Weights of a small GPT-style language model, trained from scratch on English Wikipedia.
Size: 8 layers, vocabulary 16384.
Architecture: rotary positions, untied embeddings.
Training: 336M tokens, 11656 steps.
MLP neurons of a small language model. Each row is named by its layer, matrix (up: input weights; down: output weights) and neuron, and shows model dimensions 384-575. Each number is 500 + 50 x the weight over its row's rms, rounded and kept within 0 to 999. Numbers have three digits each.
After each neuron's rows, "fires before" lists the tokens most often just after its 100 highest values on Wikipedia text that the model never trained on. A number after a token or word is its count.

L5.up1722:469601467516562514581535606524553446533513523562562469490496553593557521554473514531498462532507478516498496539466575465469470502416510561453439514466500436451523604445574383518464477553450476491496525477566429448498448502528472535535592537602466514563513490504543505485475363449557615482428543544443545456537512541492559550471504437543505539427496510499501528549449483520487452507569466437520465537519426464480509494478418557418500475534454457464498524480421549478513449506510457454487405521449498607478488489478500427488507458451551552455479391503471449423542497563558594520
L5.down1722:459453458554501515437551563435483528546518507489565467555437492418468472482534422522465876481486571497453444478477487508490467483552508475473462449488537523476551447506504553448468519469498477547530549451488509506572511464444493495594499401486555427565412499540504531547457545549424454497555488434516476528429387525436543517453433640490509434517547521422539399325490518468493536500489554554593533473501541536401455459533464511467442501492487506537473497641491536505548579515529506529380527494504418504537513453539534554519458535472420478491534550493476501495520447509585436520
fires before: "," 30, " the" 16, " to" 4, " he" 4, " his" 4

L5.up1245:548506450543594444529427533599600555597456475492554495489569538510390527504557552559468525461566502501469460570528565437461503441485490480553566544559435421489591491550547479454533497479436593548550436432534574453538478441476434496415533638567539563389569476564523524609361534517463553502455466439475444501528498528530495437523437468489515468529535507530503467512462491434425551482462520492506619510536541492505425564437391558487557552485543412529463532418430498417620533529529579483516542537485481476423463538604526544537522478523494532515425481519454533536471443431410474509
L5.down1245:435495633503489534497514575527490567583444492474544537566553396400460536523356517467485798525515527419489555552390418444510487555537559521530547520558590547480529551456405469582497525539460486522563464418550427502429536466503534499480497542459472543538555474424451484518491433464541460565425535484527531516525486485527530466561444554461488533461526372491510560532537572523399501530429522512446538494530569442527474481505400569418468591516518454481519531457578449577523525498466551445454513502486468538486450509518483592567476349511517392555537534509495437444462500468483550576
fires before: "-" 100

L5.up1286:515496518462458391461518493536429519494531544449490468451472459486491540475522369513492429614571520430528440667472415396540500478492465577416438470551528504542448598572537525505473466478516463460569536508502533579472411441490523545428478484533514578543567564564471500423486528535503626516460401548571488545450494530519497403515529563443531440523395474456565479502510507424457531510483567479424468528511430534433532542609464413526472490519544533583490501574551503508532564459533447510488538473481467501557557523612503453505557591438539452570502543447574537503480426434420584492
L5.down1286:494532518603518524443522423441443517423468545498524422483642418426422475526469493570440507559446509543524534522494514465523479430515506472468494485530439539520497493526551465451567426473538510452509514458581508548392462469568529476508426458549544412560476436498502441459455461498497462512471468496584552440511528538515563532478524462525428463505515520488494491520530371520536439501475423483491507532491447490514494522449592402499538494404479522537452520550507564541472523548497502443517445504395468581511456458524363527513520474533568465502474490530365514429469597540571500573
fires before: " of" 44, " " 10, "ant" 5, " for" 4

L5.up369:513493526567488530421521542458511377516600554483497491516549558488422454552400502531522506550472493462525529495533504509507509508563534478496460525548563511537490553472429544505478444539574498461491551459527533493460500662462498468514498469466582485452514465440499560530617480443419488505458502569501486424587505489523568561506469478480477500560450497482592525532523539565481540431461424505409498417515438494468460453532528511515542578470449490382386464450563575510480432406498572491611497546508389532471504510515530490454524534442422529580511507436566576612533520588461535498
L5.down369:534510530582483439531461467483534529490494510406432540594545468484489531485487443566465539497514448485466451535497504552502475421550585405469467484482488491499499528532496501514482625450523424392646536515441581508473506454549479455460454606435592515433459551560412618520560382500481505516476527466544556447494438494552526506549553470513441568450512608513502455486475510495410552550524491503540488456524447489545562472448476531399481522504568536520507560535489552408529596522635494540500491534548443597524508541606484467435486540465564461512522605489481496464537492526544500529
fires before: " |" 49, " (" 12, "–" 8, ")" 7

L5.up1314:474474498414568519458560495426518516518417535534563537586415530424467411474453519489491413451563495472433468505535484443432521604400448545463599468574434550480503511584524413555503536449442583564475488541619487433570496541447477569499511558532560555440541535544459482577523449546550527500492571561586451452485539426574496494591425598564473531508509468479481528526556513505543481363456540536550491582446507490556535500537475504525547558472609476508555548542549392531475488438488459414470496586516465473545530465423506468499466446500464482386446554486639567524472486409414440546
L5.down1314:465461526502565496529448576478498553437426440489427514480464530460523509481437527391568410502481510458550511509423426376469543488569521485545526504560596511379489578592487437512480481543517482489546479519450441449477526557625508517540481523511465485431503429488498456541562451614520501518541430435582506509476569494588450541407550547505515537416484521489510490426507424511486508473519525471572527504455497503502557419444490454444513596430503513509546480469527468482531568545507520369392529516498455555475596489402527463432551427496460459492488447507469491531481481461527605402
fires before: " -" 31, "-" 15, " was" 4, " at" 4

L5.up527:536483418472529513488525494523461428563505467481502485523508443460474497541578564498429550477478404489540523532447417520559477468542491555551459450427502415570497484547561483503452552441443430499468543497506455456491469450500463491530464453516465466484537512455459494531496504513572558503555561583423476479494451475530574498559489505541493494482512485550513512541419487488575463484537511512531481546562523522544534490480548496473446468508397458527517411512537526514558493511493554497496557511473505505538458481513527463399595499367493537444533460547529438433538573452472445524
L5.down527:511501527549536529487439525507569542537434582462479404490505461461520534628426545466401481566658537507528497491529494489488542501509493478511457483564486534439492495494563388510473556481529462525447537539561480541468486523530504510512457528560430429568509632427457429534484530450489551497471462408559581491549502548538493558456486559574511535583507475538450482415624576573527501448552381537440479479436516581454508553550554461584589579474569527501516443623531525515534530501451503590446498632512506476487590542453491428408489534521532462541531537580413464529458444454544462473
fires before: " as" 18, " in" 14, " at" 10, " on" 7, " for" 7

L5.up326:507497501497460534451554546459529622520419557458555471502502563493426514558569428507498413532527492611497500467587566589385452510642495528498476567527419495526542511520469407539520539499544582472457502508505474575507565494479392549551506495563432562462508564631465584593551499595495477601519546467579441364449459431498429475545421649573526516611484516578486522556493453500512458472549443443448475494507492428494434537429534496556420448431534460415540468510561451543518504500479520476556587504469456518461447417549507516425472399493449466562441489408448573488552479561538516501
L5.down326:542425491525516500446546505384469473434511482517506548458451464506495475463393518432578553508486431519425457482504562507545555431576601567490493564455524501520518541547513498510450519593483529546539472537493465471489510467482594505516428538552418494538596548506554601492554527546451574404434528502491549510526562385493506529508541563453514488530608485597513551592548486532485476448543524439505520484479533491427501590550562498445511561421533378492466504518498567522553430477463462401592584422468480448446587532472447482556467554437519470550547470487489447580422656413404415500
fires before: "-" 86, "===" 6

L5.up5:576544582532495464500429488551544571528539457495427493412456509509470536568561522515451503578508515600497501517576546389558413497488465489543561499469418511535451558506516484544579537528568476438435516524517495478558475545518503531479465476539518460526497514408437479476509422411548566550457542502455486510529579521495556501615493518527585457453499499505553437546473483453399481509455462531387514557586486537495397489432472650541479438519552494481484494500540443484426420387588482520445511502475569575530510641543539529440435500519366399561551476450566535536503585535479497445
L5.down5:527516559492500546493537487462381589520476576571509458489548523530490584479426450512501362459551493535501532504471516472546456440494548519570442596379557458601442557476542456459486578475411475538485444575463516526504537449585503465515462485604511526502455482575532476446486527398479475455583519518428479450469522344479562418615538472527483520549468555467461499549433475467493442526472509492484453497481572586501498480451491454524435469485443594498523520611468563491414519451434439549505474481531464465459535510416476609488469481520539564480467541401447531457498512535506549501
fires before: " (" 42, ")" 14, ")\n" 8, " |\n" 4

L5.up959:550494512414454543420465468481422426468508495495509463502435458477533459552390560482607495542589542489437393454503461429475464607550386474471481513480442524542556597510540398501561531545437521540522579493497457538444432417562502490536425543443533458509449540564549420489548568504554458535470466489491496510471492406518517452485514571464536538419513505557535431583506476448577568496533405475437396561577530516490399462514572507496474483507488494558375517566436421495553378568480537490429474494529449504531431638514506494516532499602433460605418570561533529448529488542422519534
L5.down959:522530522520473606416530459508575510414435521530490512536448457472506448479577500547482419448363490486546490548494515539459534559489538478504441565565435577429472483400490475574553433498519491551580470496507555518485486451475539462552462548514467483475498419470557402410540569434458482492490403582580533468478587461449476446467487457541466492425494409447573498580463463497492478466453414595547517472525562459445502513488587447495399519575493420548503511424557438550483471555514425458565548533420562584524476520535499559603471533527467510531560373483544588430401495522586495517
fires before: "7" 30, "6" 23, "9" 6, "27" 4, "37" 4, "8" 4

L5.up1639:439523556463505459476564454523502534472557525531469532589516543408482446506541495579527523487594417492415485571492476433447465554570453395429521592451494497447476505500485476501526548458514543446490462532568573545410482549456447379495502400510511550412485465455445504462619503442490576473568559501595418526396473503575556528495471517536588442574490517490520460487481550510506490554528529510579454541459530490528531448479434436466504495496517527485507474509526553467521434510449554406488489504458435575537523409522488570482532481565441567524441454582425496483515520491489487535
L5.down1639:503523412547605547529496517463502392531475542468458475521532504478436568508533640548544655555499465468518440487517435518457463562511483535551480480577463491452477482442516481572551543428483490555452483578460421520562467426544534468566504460411509483470448459602491542468463486573466541573466449430573486489531550596463485435497539507505513461435610476549479382517501510497515471494578440546404482423399498541554490493497484489433469542506528520458582503577503453571556572501438520447575513519450563448508355541582557441553589559512606404521519448553574459473499499546565499372
fires before: " of" 16, "." 11, "," 11, " and" 10, " in" 10, ":" 4

L5.up1719:463542443600520624548513503523476508447471579446584443455459443437485593501542528572432522421527550446413527477488488480516444499528479504427504627417539431544463544511526500491394511449512422497470408582518485434561511475561523587450523508557539526494521447439522566440603560512474545542530591568480568472494437506595421505489573608516540531395432474578463577488526441374473570496521554561505465526455428491535492451450556529431508551507469455460541463538505627496518433532471455443482490474494524462397494474487476566549478399530497446538466464559458558565505584374507464535
L5.down1719:543480492475597517566501557491458527546553499474485521455440449485459548565428439566545513514568585542478431556585468445446493528519426411534497544506495458553488550439577533503460428524483541445648449516395590563495478448546450551458504516530497536591550582432447494581544383540472465456447486537471449509553535585441528517529568430468452548449547481497521496477509546527554488459526492528525441499550508516529530514461512456422473610489443472458448440500496503539530518573524434539357485375395469577448526403514412487731584584479447464461499502517523450530495543537627430484
fires before: " the" 27, " that" 17, " to" 11, " how" 5

L5.up385:479473538511617471600449385545585526517390498404414484629493429425559457482483458511571564561512497532621478486449513527444451504509511484464487441500475474468487396540476457648509537552504555505518532526474506505448432502556480615385578473554512473474468482466458544455558399461506447435557565486506407485514508539457546526496408431543517433449552416537517417507500477537525476599419446590460488528534575483482459456549482464529557514536542484530538578389595478477482491459433393437472434544533508408567487472480457555496512527505571568437486471523489426517516402513522571456
L5.down385:484494407475421452551501540485401441553542450508529501434500454559436471473641499469498726480568578489520535526471519426512528453565461463496484551461550556541535579449353555461481495493449489560418553526440469547579549438435502464485516585479519453498516467490540451459510469538417528542544522514494519544567481517534524394574503525510432480516516587463517489477419550468485466385596555439485420546562516492456479517468487554434567449545501521425528448517470483583529549494575489386594526562438452522501525488570523444538483489538547528519421477499532516494472520497677469487
fires before: " in" 35, " by" 7, " on" 6, " as" 6, " and" 5, " with" 4

L5.up106:536497560508515580477483449428569469537467538502542565501539484562503481456424419420528497434398440499441515460553404553437516479461482421434531479486530512433508448514466565537522453536527481480564547438531552421553450522523401484533510491466466561476527463504482572505523493401494450431624523498503469487448487507462473521517500447479391519423457494389589592552432459447540471511529602538528574477498428571413481512500611512453470382599441419444474619521454421434405466466485453491425548490522471517418604488538480455438539434525565467446537565509467521479551581491388546519
L5.down106:516441495569535440499524540604462489554518544481608468433443486474550492488539605362508537519422436432521421501569502522449421509532505553521508467452494547431470547507475524519425415449471494491473568532483527547554486432518541486509486424457490500463506545525498479476551513608442543479567521448519522623475483531425432457473573469473453474476498463536493547495486639480512571520509479484450522482455514532536408628536565643451549418421535564447473373516524517549557488489451429522482502445497437503497467526641492428500507482579481438500496587531545490560440536501427405400
fires before: ")" 39, "\"" 20, " |" 7, ")\"" 5, "]}" 4

L5.up1273:515525474402524426511484552482546401546483424503572513495577583566468506583456463556470456535551427444507503429551529549535494555558488511434546443492572521494454493432450511491465468523517534494501474507456395541530522521472585500456538529591435545558500480513453451357531461497496490543465544461497515500587436572581454422498445509556520432443538415414499419568464510559413449536569547486475510518468491534560479451374550477368533444477466575446508504488407390542551490411524523471465505543418553520511471532536576535507505476502522497572521405478454473468519500549493509623
L5.down1273:436564494534537578484577556445439478454495484462567474424531464579495564533471490443515606494481515459492414454481484463526453491491539558417503506442441539443579586513522427510472524486471438559575543540398438481567529442483511524470491548496529545460481640502488390599493524543530445375500449493503427507464438445501458519501562546492488496509480498421470520487511478549429524466409572576560559494494470567584462489509485568580525496476454479536539447464456461506556532551441491524484522513468457553467551531419589522447389503472519530388478522441455473438511540481469556499
fires before: "," 47, " he" 6, "201" 5, "." 4

L5.up894:515564494530442567556472503452484475536554487560479560574570487493467506500488451465500431387515616520543468456443486554500423536537577510464476494555413430435522474501506477486485453479507580482511603556419516486534500473572410548431432497536556531535491510474490588503472498500540486503486409525440538336512381601548480532538510491504513484493502484557545455470601488402567498497462528571502575488440533549530478576554526532588501515563568522593482510491597429542463488440504435512470431492482507445428490548493467486495601499491556460516493399530592537532545427577539561444
L5.down894:465537510537489494590584500451453504485563499545403556538494460505424451601488558480507540615567507536457478485504530471529554488432488490520353474506508482575545459534505430422516459418477451424535470447506440548545452486509453567501521519525506453515481552473526535484503517508544538595491495568544565429446419475567566548559539491484498525522500549541549498467507443372542505511524511528436486465492619473575487387608501413522540538536583471450467537477482561571436490455442522520462479452541441472573507550484551461444546557505522550547509518518512511485506484527453455531
fires before: " " 43, " |" 10, " L" 9, " W" 9, "–" 7